Weights of a small GPT-style language model, trained from scratch on English Wikipedia.
Size: 14 layers, width 192, 6 heads of 32, vocabulary 1024, 10.7M parameters.
Architecture: no biases in attention or MLP, untied embeddings.
MLP neurons of a small language model. Each row is named by its layer, matrix (gate and up: input weights) and neuron, and shows model dimensions 16-143. Each number is 50 + 10 x the weight over its row's rms, rounded and kept within 0 to 99. A neuron's up and down rows have the sign that makes its largest values positive.
Before each neuron's rows, "fires after" lists the tokens most often just before its 100 highest values on Wikipedia text that the model never trained on; "fires on" lists the tokens most often at its 100 highest values on Wikipedia text that the model never trained on.

fires after: "ed", "u", "3 ", "(", "ing ", "was "
fires on: "to ", "– ", "born ", ": ", "and ", "ed "
L5.gate703:45 58 64 53 55 53 37 62 28 66 61 58 54 66 55 54 39 60 63 66 58 36 37 50 47 49 72 27 48 60 54 40 48 54 67 43 50 55 48 56 45 39 47 58 66 58 42 50 54 40 47 58 37 62 56 47 50 50 67 46 53 48 58 57 39 54 35 59 28 64 39 58 48 38 45 45 60 53 51 38 49 45 48 40 53 47 44 49 44 36 50 49 47 53 52 56 36 61 62 75 55 65 54 62 57 55 44 61 40 63 46 54 57 35 40 41 37 58 42 44 40 40 65 46 33 41 71 36
L5.up703:42 54 37 62 55 64 55 47 48 56 73 50 55 60 63 54 51 57 55 71 48 49 53 57 42 40 54 52 53 48 62 54 37 52 46 31 63 65 42 58 46 47 44 62 27 63 37 58 61 39 61 54 44 49 51 52 57 67 43 50 39 44 46 54 54 50 49 46 51 50 60 45 48 48 43 55 76 35 53 48 52 47 38 64 55 47 36 55 42 36 38 60 43 49 44 37 41 56 57 71 73 34 46 58 61 37 54 43 64 51 38 70 74 43 40 50 37 51 50 53 42 58 49 47 40 35 74 34

fires after: "ex", "h", "ad", "ch", "er", "s"
fires on: "em", "old", "pres", "u", "il"
L2.gate808:57 37 61 63 37 51 55 51 51 60 59 56 57 66 43 24 51 49 56 37 47 42 48 47 40 49 52 55 43 58 48 45 40 35 33 36 52 55 55 59 43 51 43 68 37 41 50 59 50 51 44 52 51 70 37 52 67 52 67 39 48 47 60 51 57 32 39 49 67 41 54 47 52 51 52 44 24 32 58 50 49 57 27 54 55 48 52 53 43 46 57 49 39 62 40 49 59 54 56 36 46 65 50 52 51 37 46 52 32 53 40 52 66 45 51 58 70 44 33 22 45 62 37 37 49 70 66 33
L2.up808:56 57 60 41 63 40 50 40 73 52 61 52 29 51 48 38 52 63 51 41 44 49 67 66 36 47 57 40 43 59 42 61 45 52 51 45 61 45 63 65 56 46 44 49 34 48 52 54 47 43 46 47 52 45 48 49 70 27 45 39 41 46 49 42 40 55 39 54 37 53 55 37 48 37 52 44 56 49 55 40 67 53 59 48 46 55 47 56 57 45 48 49 49 42 63 42 74 51 52 36 72 37 30 56 55 52 37 48 65 50 61 52 46 54 42 66 65 44 43 61 54 63 48 71 37 50 51 66

fires after: "| ", "P", "on "
fires on: "1 ", "o", "2 ", "4 ", "3 "
L6.gate907:55 52 52 75 31 51 35 19 50 59 41 56 45 62 43 43 60 48 35 57 35 60 67 55 42 58 60 48 45 51 62 37 67 53 38 25 45 77 49 32 57 45 46 56 56 46 57 34 61 52 46 46 49 44 53 51 34 69 52 48 63 38 47 50 34 71 42 58 52 52 25 55 43 48 56 43 44 41 47 36 46 37 38 49 52 40 53 49 40 53 52 60 34 54 52 36 48 53 50 59 49 50 66 48 47 58 52 53 59 50 47 72 55 54 56 61 54 43 33 45 28 43 58 34 59 54 52 54
L6.up907:47 35 74 54 59 55 51 41 50 44 55 47 56 37 61 55 50 46 57 41 61 44 52 48 48 44 76 42 46 37 41 39 58 37 55 55 47 54 56 35 64 31 55 44 68 49 51 53 42 66 53 54 57 22 39 52 38 55 61 54 41 51 47 67 71 69 53 29 40 50 51 39 49 58 53 61 40 43 49 67 51 67 41 38 61 59 47 63 47 37 56 48 59 43 63 64 44 46 39 52 52 64 42 48 52 59 66 40 59 61 41 27 47 46 53 73 57 57 49 49 53 34 49 53 60 46 53 53

fires after: "re", "f", "G", "ul", "g", "F"
fires on: "ri", "tur", "ra", "sid", "rig"
L2.gate224:33 63 68 76 45 31 46 59 49 50 43 54 37 48 55 40 57 60 52 63 38 58 55 52 57 46 64 51 38 35 44 33 55 58 45 59 40 57 57 66 53 44 31 50 50 64 59 53 49 48 52 54 39 51 54 59 62 48 44 49 47 72 35 38 59 38 37 47 35 47 35 54 42 46 44 52 69 55 53 44 65 46 61 52 58 54 55 44 53 41 52 34 44 29 56 41 60 65 62 42 51 56 41 50 51 62 39 33 26 46 54 59 42 44 31 35 50 43 39 41 44 64 74 63 40 53 61 47
L2.up224:46 57 43 60 53 36 45 51 45 32 39 50 37 48 55 48 41 31 48 42 54 44 36 66 38 68 60 52 46 63 41 60 48 63 59 36 50 68 54 58 52 34 62 63 35 47 47 58 37 38 52 54 52 60 47 80 37 63 50 46 39 61 49 46 61 40 55 52 48 64 59 54 54 50 54 54 47 51 62 55 51 61 58 28 46 70 54 47 52 66 57 40 52 50 48 46 60 23 59 47 43 27 42 69 40 52 46 53 32 38 52 63 49 51 59 58 49 40 65 56 69 63 45 66 30 57 36 35

fires after: "G", "g"
fires on: "l", "en", "ree ", "inn", "rig"
L2.gate300:55 36 66 50 53 44 50 63 54 56 51 54 55 51 60 53 39 58 43 39 40 43 53 39 73 41 63 54 42 62 28 35 52 49 48 66 47 53 47 63 47 48 43 44 39 51 67 37 36 64 54 40 59 36 46 58 64 53 66 54 67 47 33 62 65 52 48 73 40 38 24 58 51 32 67 43 46 59 59 48 64 47 43 35 48 43 59 37 45 36 44 60 48 44 43 42 63 45 51 47 36 40 62 45 67 49 54 58 59 56 41 46 36 58 58 40 53 47 48 35 47 66 46 39 44 57 45 30
L2.up300:53 62 46 44 45 50 35 40 50 61 57 59 50 45 47 50 53 40 35 53 52 48 43 53 65 68 70 61 53 51 51 50 44 30 61 35 37 51 51 49 55 55 51 55 41 40 75 42 34 43 65 36 49 59 36 63 49 49 52 45 56 68 30 57 50 68 60 54 55 62 51 48 33 38 54 43 31 60 60 47 36 46 57 54 46 53 50 56 48 61 67 44 35 43 63 46 50 48 55 63 53 52 59 43 32 46 46 67 53 30 47 41 60 57 47 76 52 46 49 58 54 52 42 53 23 44 45 63

fires after: "are", "u", "ir", "w", "iti", "i"
fires on: "er", "ay", "on", "ad", "ag", "ary "
L5.gate336:52 43 46 49 41 48 33 59 62 36 48 58 45 58 57 49 48 39 45 44 75 69 34 48 50 25 63 66 52 22 52 57 54 44 60 59 62 44 49 51 49 43 54 39 26 47 52 41 46 47 55 49 51 48 68 46 58 45 55 53 45 54 60 47 39 50 51 57 52 48 50 41 47 50 30 56 46 63 50 53 45 46 33 51 52 49 30 48 65 25 44 40 60 55 32 49 36 54 51 55 44 49 62 58 45 64 40 48 62 41 49 56 42 39 55 47 63 38 45 78 52 52 60 66 64 49 52 59
L5.up336:71 86 42 44 14 46 58 69 54 61 35 63 38 41 41 29 43 46 53 52 57 62 42 51 34 56 54 57 43 52 49 57 56 47 60 61 77 41 65 39 40 46 52 38 50 55 53 60 36 55 50 53 56 54 50 57 57 52 58 47 48 62 53 40 56 36 77 68 50 50 42 33 62 56 46 57 52 41 43 49 39 42 33 49 43 50 59 46 53 47 37 44 64 63 60 50 56 47 57 39 37 58 49 37 48 43 56 61 46 46 38 67 52 51 37 36 47 56 61 53 55 34 35 57 53 51 57 47

fires after: "c", "l", "C", "p", "who ", "all "
fires on: "play", "ost ", "ur", "are", "our", "riv"
L2.gate672:43 32 71 49 49 47 45 29 43 58 51 41 59 48 39 48 36 59 42 68 46 32 43 31 58 45 53 44 47 65 43 54 44 65 29 37 42 67 45 64 56 36 44 41 61 46 52 48 51 56 56 56 55 36 39 40 55 58 65 67 52 74 45 54 53 49 31 68 38 53 38 38 46 50 52 45 59 59 57 60 46 30 56 54 60 49 33 40 42 49 43 42 48 51 53 49 54 36 45 48 56 44 52 46 31 62 25 42 39 53 61 58 38 41 52 68 48 42 44 49 61 52 48 30 42 48 39 36
L2.up672:57 50 56 39 53 46 39 44 38 46 58 28 61 52 62 56 46 48 41 66 56 41 37 36 63 43 57 43 50 54 48 69 44 45 56 43 56 54 52 30 47 39 70 73 49 53 49 47 63 60 59 37 64 45 42 55 48 40 58 43 44 56 52 29 40 33 43 55 49 43 46 40 52 62 54 66 67 41 58 15 45 69 50 35 61 46 52 49 44 36 40 53 39 44 65 63 34 50 47 58 42 62 42 66 44 40 47 52 55 39 44 51 47 65 55 54 32 39 32 50 49 62 36 49 46 50 50 52

fires after: "gr", "em", "rec", "tr", "ex"
fires on: "ad", "p", "oc", "ac", "ed", "per"
L9.gate864:36 36 54 57 45 56 53 45 52 48 37 37 45 49 45 61 45 46 47 57 52 47 55 46 48 38 40 50 58 55 36 52 38 45 57 52 35 29 49 67 25 52 42 33 68 46 62 64 41 46 52 58 52 45 45 50 49 48 64 53 49 32 27 50 53 37 44 52 45 56 57 39 40 57 33 41 56 36 31 43 69 22 56 47 54 54 37 45 53 38 55 56 51 61 66 49 71 35 55 42 48 50 58 43 39 48 50 39 42 62 60 36 58 54 65 32 41 55 54 42 56 51 54 49 35 48 61 49
L9.up864:49 60 54 41 39 63 48 58 68 60 46 52 63 59 44 53 42 52 48 51 35 54 57 62 51 49 46 62 56 47 31 42 39 51 38 61 68 66 56 41 64 61 46 29 43 29 43 67 48 43 33 54 54 58 65 54 40 61 60 64 73 45 62 54 39 52 61 44 53 55 55 32 47 50 52 64 51 46 54 38 39 44 50 67 53 38 57 47 52 47 43 63 52 69 46 57 61 54 37 54 47 48 36 54 46 49 47 56 48 46 43 50 33 36 30 51 52 43 59 53 75 51 45 39 53 46 57 31

fires after: "B", "h", "b", "per", "oll", "ear"
fires on: "ar", "i", "ab", "ed ", "rig"
L4.gate661:41 36 49 42 52 49 56 44 68 74 63 42 32 51 44 48 39 38 57 52 41 50 41 56 41 56 53 36 44 67 69 39 30 63 48 45 77 71 48 52 37 46 49 30 62 22 58 41 65 52 54 59 58 51 46 51 24 42 60 53 41 47 58 57 60 56 56 66 45 59 46 54 52 50 42 33 53 48 50 45 52 45 69 56 70 43 44 43 44 76 58 55 50 55 54 52 70 59 50 44 48 48 57 58 37 54 49 51 54 48 71 57 53 36 52 49 48 46 58 40 45 44 54 49 25 56 55 63
L4.up661:52 53 39 57 48 38 48 29 47 52 52 49 35 34 47 46 49 42 59 57 36 51 36 49 30 66 58 45 58 47 50 47 44 52 49 29 69 40 38 52 40 56 46 48 61 47 60 71 55 28 53 56 61 48 33 48 33 48 31 64 38 58 50 60 38 53 60 65 60 63 41 61 49 34 47 47 39 54 44 73 38 51 66 43 25 40 47 33 45 51 32 58 53 64 63 32 61 43 45 48 61 50 47 32 45 41 52 60 48 47 44 38 54 58 56 38 59 49 58 43 54 51 37 69 57 49 38 51

fires after: "C", "p", "N", "S", "an"
fires on: "on", "ag", "an ", "am"
L4.gate972:42 23 80 49 47 49 38 57 44 34 45 60 68 62 49 54 51 73 45 64 54 53 57 45 64 42 51 41 38 58 54 53 55 60 46 61 61 56 55 51 64 48 47 63 52 48 37 63 50 61 55 54 51 43 56 61 35 47 54 70 47 61 50 45 54 49 60 56 55 62 22 60 45 64 48 48 44 39 45 53 46 38 55 65 56 42 42 53 40 40 41 44 52 43 53 43 58 47 59 46 52 62 54 64 47 56 53 30 51 26 52 42 39 30 55 51 43 53 41 30 41 43 59 50 43 55 71 57
L4.up972:57 58 49 54 56 55 36 56 49 40 51 56 55 48 24 58 44 55 40 42 56 45 53 43 41 43 53 55 61 54 50 47 55 62 48 51 35 49 59 57 42 57 68 57 52 56 49 53 47 66 58 59 57 49 44 72 45 64 51 77 46 58 39 55 44 63 53 41 38 59 48 52 54 49 49 26 72 40 45 43 54 39 35 46 43 54 32 56 42 29 54 55 47 44 36 55 48 53 59 55 54 49 38 66 50 41 47 64 42 46 38 45 47 66 39 45 52 50 48 54 54 60 39 50 76 41 45 30

fires after: "at ", "in ", "ed", "iv"
fires on: "the ", ": ", "ed ", "; "
L6.gate1015:56 55 48 57 64 56 55 42 74 54 43 53 67 57 59 47 35 43 63 57 56 62 56 49 55 54 52 53 33 41 56 41 60 42 49 38 57 48 37 36 47 51 55 43 57 44 42 68 59 37 50 59 41 33 50 56 36 56 57 44 48 47 69 38 44 52 17 62 45 58 46 49 44 37 51 45 43 42 32 36 27 48 69 61 53 51 48 36 64 33 50 56 55 32 42 61 40 48 52 64 51 64 47 65 57 43 55 52 63 59 55 66 57 45 40 54 38 54 56 47 39 66 53 57 54 53 82 37
L6.up1015:61 53 39 41 70 75 29 51 46 22 59 71 73 54 50 51 39 70 52 63 50 32 60 44 47 59 62 52 50 56 45 59 48 51 39 47 53 48 43 59 38 52 53 61 64 44 37 53 66 55 53 62 41 48 45 50 47 57 41 45 52 62 63 53 44 57 52 61 53 49 64 54 49 47 52 45 53 68 29 49 28 43 52 44 52 51 39 54 42 69 60 52 55 33 57 48 45 37 55 51 61 46 51 40 62 54 52 41 39 51 53 54 56 63 47 65 49 59 33 34 42 43 45 35 46 43 66 51

fires after: "le", "st", "g", "Coun", "ag", "di"
fires on: "enc", "x", "p", "ty", "in"
L4.gate610:34 41 45 55 72 36 36 47 56 65 72 40 47 43 69 41 50 48 47 42 48 43 47 47 59 45 50 40 42 46 61 47 40 56 59 52 56 70 47 59 45 44 51 62 38 65 47 44 63 63 52 52 33 48 47 54 31 51 78 44 52 47 42 65 52 48 47 52 53 48 43 49 59 57 73 57 53 54 50 53 57 53 42 45 40 47 55 47 34 31 52 55 49 50 43 58 58 49 50 42 48 59 45 51 36 64 60 39 54 64 45 62 38 42 55 56 39 52 38 36 44 48 45 52 37 39 55 37
L4.up610:37 51 50 50 54 46 48 68 74 63 64 48 43 39 35 47 47 62 52 42 57 45 56 62 44 56 40 50 40 70 48 38 50 57 42 43 52 53 57 52 60 68 43 44 40 26 52 56 37 57 41 61 57 51 68 27 40 39 41 46 53 54 48 50 44 50 59 55 55 47 58 47 37 63 39 44 60 56 30 45 61 56 52 63 52 47 56 54 48 56 79 51 36 52 58 51 47 42 57 56 48 59 64 49 66 59 45 57 46 47 71 53 46 59 54 47 40 41 37 45 54 50 62 40 46 50 42 43

fires after: "in", "an", "A", "N", "ro", "Co"
fires on: "iti", "w", "ag", "ated ", "op", "an "
L4.gate628:33 46 52 65 63 60 50 69 49 39 32 41 83 46 41 54 49 46 40 62 33 54 44 70 40 42 48 69 46 41 76 52 63 60 43 42 57 56 50 48 56 65 49 56 53 45 50 48 62 61 59 55 53 45 53 36 45 42 60 49 62 41 35 42 61 33 56 49 46 47 33 62 40 58 53 55 49 53 53 57 51 51 52 44 60 49 63 50 46 39 57 43 43 50 61 37 47 49 55 53 39 52 51 63 50 57 51 48 59 47 48 35 29 47 56 56 57 51 60 37 62 36 66 45 39 62 52 67
L4.up628:42 55 26 71 38 52 37 55 51 46 31 70 62 33 50 48 53 58 61 39 54 50 58 59 36 42 53 54 39 36 52 58 71 56 61 59 35 51 49 34 55 71 47 64 54 55 57 59 56 67 54 51 56 48 63 42 58 64 53 62 58 55 39 32 60 50 51 57 67 57 46 39 31 36 34 39 48 45 51 50 40 57 31 56 33 56 66 50 57 40 49 55 62 65 48 58 39 55 62 56 43 31 50 45 70 48 48 48 57 38 51 62 54 58 46 59 57 53 61 46 52 41 36 51 73 47 59 51

fires after: "s", "is", "v", ".", "V", "fin"
fires on: "en", "ot", "on", "anc", "is", "\n\n"
L4.gate322:55 63 35 41 27 48 46 40 43 27 40 50 36 53 50 50 35 40 58 54 47 57 44 42 66 55 39 59 42 57 37 42 66 46 63 45 46 47 75 52 71 46 39 62 54 41 48 52 35 53 41 54 37 64 64 45 53 64 52 56 52 51 47 68 62 39 39 31 66 55 40 56 50 49 50 56 51 65 29 31 21 57 55 50 51 69 52 44 34 56 46 50 48 40 52 28 57 43 65 69 47 49 47 39 72 55 48 59 48 60 54 37 41 52 71 58 45 41 44 45 59 59 53 52 63 47 55 42
L4.up322:61 40 43 57 42 55 58 38 31 39 61 40 52 55 48 44 64 55 37 44 68 69 59 27 41 38 36 59 45 55 58 50 40 57 52 40 52 57 48 26 64 45 44 48 48 32 57 60 56 45 63 45 54 50 50 55 40 40 34 58 65 52 67 48 67 40 58 51 56 56 65 34 53 56 43 24 54 52 53 46 53 26 58 63 59 56 28 39 47 52 55 53 48 58 40 42 46 63 71 52 54 38 54 49 46 42 47 63 28 44 56 31 46 47 42 43 35 65 37 45 56 35 35 39 53 59 52 39

fires after: "c", "ac", "bu", "op", "fl"
fires on: "all", "il", "e", "li", "z"
L5.gate550:60 43 50 53 46 48 52 61 35 46 45 58 57 41 51 52 18 51 41 49 39 35 47 37 51 57 54 51 51 57 63 46 73 58 38 69 61 68 58 66 48 52 67 53 52 69 34 51 49 48 66 44 47 67 42 55 54 41 50 61 57 55 41 39 61 40 44 54 62 57 60 54 45 56 46 55 52 49 44 42 61 55 65 39 55 48 37 60 45 52 35 57 52 41 44 53 55 46 47 78 50 57 48 69 42 58 42 64 40 68 44 46 56 58 42 62 58 45 33 54 39 50 48 56 46 57 51 29
L5.up550:50 34 56 38 57 42 63 54 56 57 56 63 34 54 34 33 48 32 40 49 49 56 48 42 43 64 47 56 28 51 57 66 55 37 48 39 63 54 54 35 33 59 65 57 65 40 42 63 46 41 43 40 57 42 44 53 51 66 55 35 47 53 26 45 57 74 73 68 55 55 54 48 52 46 36 35 37 58 36 51 48 60 57 48 52 53 53 58 40 54 60 52 52 27 62 45 49 39 54 54 52 51 43 38 58 69 44 45 59 54 57 46 61 48 82 62 57 39 44 48 43 46 55 55 41 62 53 46

fires after: ".", "|", "th"
fires on: "\n\n", "A", "in "
L4.gate73:60 62 55 63 43 35 45 39 29 49 50 54 41 34 49 31 52 52 38 45 47 59 25 29 34 38 49 41 44 40 46 42 62 59 48 37 42 52 54 61 54 48 26 54 36 47 54 49 50 55 40 53 64 62 52 63 59 48 60 20 42 45 42 69 46 39 59 54 70 53 54 51 49 47 58 51 52 63 46 47 66 61 46 46 43 58 47 61 33 46 53 64 44 49 55 54 60 59 62 51 41 37 55 72 44 56 57 50 57 52 43 51 38 49 57 50 60 34 54 50 45 40 55 63 48 66 62 57
L4.up73:47 49 53 56 44 48 53 51 37 44 63 30 58 64 46 53 58 39 37 66 42 62 56 30 59 31 57 60 79 63 58 54 44 48 63 38 52 56 48 55 69 56 40 47 49 31 60 50 46 48 59 47 63 60 49 54 53 49 59 40 44 69 76 73 61 43 39 61 58 48 49 29 49 51 51 52 52 54 50 36 55 40 40 47 59 53 33 48 54 54 44 42 42 52 61 59 62 51 60 59 48 63 26 37 32 58 48 47 37 64 29 38 57 54 31 57 47 57 54 55 49 36 63 51 47 52 53 53

fires after: "ic", "C", "s", "su", "S", "x"
fires on: "on", "ag", "on ", "ts", "k", "s "
L4.gate600:52 51 62 31 52 40 55 51 41 63 64 54 45 55 56 57 64 43 51 51 57 33 35 27 48 50 58 44 57 42 47 47 57 57 57 59 35 62 70 45 42 56 49 52 43 44 50 53 54 45 53 44 54 60 40 55 56 66 61 70 51 48 31 36 53 71 48 50 58 53 38 59 31 65 52 66 38 58 46 49 43 55 35 40 43 76 33 38 52 54 46 49 52 56 49 39 48 44 57 40 54 46 67 41 57 44 46 47 49 33 56 59 47 40 39 40 48 44 32 52 37 63 52 17 49 40 47 58
L4.up600:46 35 39 51 48 39 35 57 29 39 60 52 47 62 61 46 49 36 52 52 53 36 46 46 51 59 43 52 41 46 55 32 54 44 42 60 51 46 50 55 64 58 53 28 44 24 43 52 57 58 35 47 52 57 54 44 50 65 58 60 62 56 51 52 63 49 50 43 53 69 51 73 47 43 51 45 61 47 50 53 40 43 56 45 42 59 52 52 53 57 50 39 47 45 51 62 26 38 45 66 46 77 56 71 69 50 52 68 38 53 44 47 61 51 35 47 46 32 46 64 62 72 54 44 49 59 46 66

fires after: "G", "Wh", "th", "U", "H", "Th"
fires on: "ir", "ig", "fir", "igh", "p", "o"
L4.gate18:69 68 48 50 53 44 56 41 44 58 50 58 56 56 39 47 50 54 50 53 53 62 47 58 50 52 60 25 52 37 50 34 55 49 44 49 39 62 51 43 49 48 55 39 33 44 43 43 62 48 43 52 53 53 52 39 39 41 62 59 45 56 53 53 50 51 51 47 51 49 44 62 44 62 48 51 36 38 12 48 53 28 59 70 59 60 44 49 50 56 43 58 33 43 34 37 59 38 48 55 49 46 73 47 68 44 57 45 60 53 46 39 54 60 48 65 53 42 55 50 44 48 42 42 50 43 55 48
L4.up18:47 57 47 44 60 51 19 45 57 45 52 48 64 50 55 29 65 52 55 30 51 67 50 58 37 46 49 58 39 46 60 36 33 55 45 67 46 39 58 63 70 46 51 63 42 57 39 46 42 44 47 48 41 49 43 48 57 64 45 42 68 37 39 39 36 42 68 30 63 47 65 39 42 41 47 46 60 52 56 40 54 58 38 62 62 57 47 50 59 63 48 28 41 26 48 37 40 54 47 54 32 62 49 56 45 34 46 58 43 60 57 45 64 31 43 58 38 48 45 51 50 49 48 47 59 54 49 63

fires after: "re", "m", "e", "op", "N"
fires on: "h", "ot", "un", "fer", "w", "n "
L2.gate668:45 49 62 45 37 48 50 39 41 50 39 80 40 36 49 42 51 41 46 51 59 41 56 46 51 41 58 47 50 64 36 35 41 54 46 74 39 48 46 61 53 44 48 46 58 46 64 68 40 53 56 43 30 44 63 52 72 32 69 44 32 62 68 38 60 63 45 38 52 57 39 48 50 70 37 52 51 58 44 64 42 43 56 53 56 44 28 63 72 52 60 59 58 55 51 48 53 42 55 55 54 78 51 49 40 45 50 55 54 52 50 47 50 57 34 53 43 50 55 26 53 34 42 61 59 42 48 49
L2.up668:58 67 54 31 51 21 48 45 38 42 53 55 64 39 46 49 54 44 29 58 60 45 45 56 58 36 60 51 38 63 61 53 69 58 49 56 33 57 54 40 52 43 53 58 50 64 46 70 53 56 50 54 54 49 47 54 51 33 68 51 47 59 42 52 39 44 52 43 45 59 48 55 57 47 51 52 34 43 46 52 52 26 46 49 59 53 31 46 54 60 49 49 71 47 38 70 58 43 46 53 51 63 48 31 44 29 46 45 69 68 50 63 49 38 40 59 48 61 33 30 43 47 42 49 54 32 36 45

fires after: "J", "ex", "s", "j", "sp", "L"
fires on: "e", "qu", "pres", "u", "anc"
L5.gate988:46 50 66 46 54 74 56 56 50 51 46 64 40 40 50 42 51 48 37 42 42 46 45 55 45 56 48 72 36 57 32 37 58 63 55 62 28 60 45 68 44 36 40 40 65 58 42 46 38 53 39 58 57 65 55 64 57 55 59 48 48 38 37 71 66 47 45 46 52 50 45 49 32 52 54 39 49 35 65 53 40 49 25 52 62 42 51 39 47 46 49 66 47 39 43 44 64 55 56 33 47 46 47 48 46 52 38 45 52 35 62 60 47 58 55 64 54 39 51 37 49 43 53 44 62 67 50 60
L5.up988:67 51 56 35 66 45 57 44 48 55 58 68 47 63 45 50 49 60 45 54 50 47 47 70 59 47 40 68 59 35 22 42 40 62 46 45 69 68 63 37 75 46 38 46 44 71 42 60 57 60 51 47 55 51 61 75 46 54 57 46 53 38 52 56 38 50 43 51 37 58 68 43 50 50 55 44 63 62 61 38 53 52 59 72 57 57 57 55 43 50 45 59 53 54 30 33 57 54 60 52 64 65 47 46 58 54 49 40 51 46 48 50 62 56 49 38 37 46 57 56 35 52 56 42 41 44 43 54

fires after: "al", "er", ". ", "th"
fires on: "In ", "r", "\n", "if", "in "
L4.gate928:54 55 62 37 39 50 44 55 48 59 34 53 45 55 46 29 44 54 56 38 41 54 29 42 48 48 45 60 51 58 54 41 46 47 45 34 51 72 56 50 27 54 47 45 40 51 57 51 42 66 41 60 52 40 35 52 46 54 43 29 51 43 35 62 54 50 60 60 75 47 52 39 43 42 27 49 64 44 46 52 44 48 48 35 48 46 37 58 48 48 50 48 49 41 68 51 52 45 58 34 40 66 39 81 49 32 49 52 67 65 51 52 36 53 37 50 58 20 52 50 46 38 64 37 52 56 62 61
L4.up928:43 59 45 57 51 78 49 43 40 39 44 46 45 45 57 70 47 57 66 58 56 54 58 39 60 49 50 66 74 48 67 48 64 51 39 42 53 51 57 50 65 47 59 58 40 54 50 38 59 60 47 50 48 59 44 35 44 47 62 45 26 45 46 56 32 59 46 58 46 36 46 36 59 52 44 50 63 47 50 50 59 36 47 59 59 45 56 31 32 53 48 49 49 56 46 52 46 64 63 53 64 56 25 38 40 42 43 43 59 47 37 48 56 49 41 56 70 50 42 58 57 46 56 64 46 48 52 46

fires after: "th", "cent", "e", "ay", "ey", "|"
fires on: "ur", "at", "\n", "w", "ar "
L4.gate698:60 54 54 63 44 60 38 53 41 43 57 63 37 38 41 43 56 44 40 22 51 42 46 38 49 35 35 49 58 54 51 36 61 51 55 53 39 46 56 72 52 38 42 39 51 40 40 59 61 49 50 59 41 35 53 61 66 43 58 43 62 36 46 54 44 32 45 36 54 39 29 45 37 61 47 40 45 38 43 56 74 43 48 29 35 63 60 53 36 54 50 62 54 55 50 51 50 54 39 46 52 62 44 56 27 42 30 38 56 54 58 43 42 68 46 52 39 58 46 53 43 55 61 69 52 65 54 55
L4.up698:52 62 50 49 58 60 56 33 42 52 51 49 54 45 48 54 64 42 64 45 43 52 69 49 65 51 55 36 47 61 39 50 72 51 51 34 46 55 51 54 74 46 46 53 53 35 60 51 64 51 53 57 60 67 53 58 36 40 39 49 52 51 55 70 37 37 43 63 42 41 57 54 57 56 47 54 63 60 47 61 48 60 29 42 44 52 30 33 64 42 50 58 52 41 61 46 42 53 52 60 55 64 43 38 31 59 49 45 47 63 52 50 49 47 58 47 67 43 77 52 60 58 48 34 56 62 45 59

fires after: "il", "(", "was ", "b", "ear", "in"
fires on: "born ", "t ", "ed ", "ack ", "ly ", "am"
L5.gate845:51 58 47 45 42 37 41 56 75 45 56 50 42 59 52 51 59 49 38 55 65 60 45 34 33 51 59 36 46 41 56 36 40 50 54 32 61 51 52 36 41 55 36 46 70 48 27 50 59 54 51 44 66 52 40 32 64 43 56 46 51 74 52 46 69 57 51 61 59 64 41 50 55 49 42 47 39 38 52 45 43 46 28 41 39 52 63 63 44 46 64 60 70 46 67 45 37 30 64 69 37 56 56 49 43 48 45 41 60 62 38 37 56 44 51 55 48 40 52 39 50 52 53 32 36 49 68 41
L5.up845:38 27 53 60 48 72 54 71 59 39 71 70 46 62 55 43 60 45 47 57 41 42 63 42 60 62 64 47 41 61 48 56 66 48 38 49 55 65 56 44 52 51 52 42 59 49 54 60 46 46 44 49 35 48 26 57 39 39 44 64 38 57 64 54 36 52 40 47 43 41 52 41 39 45 65 45 50 39 53 50 42 53 38 70 53 55 48 71 54 52 47 46 53 62 59 63 45 55 55 66 36 53 38 43 68 63 45 41 84 41 32 70 43 47 51 37 50 65 24 50 59 63 46 52 50 59 44 36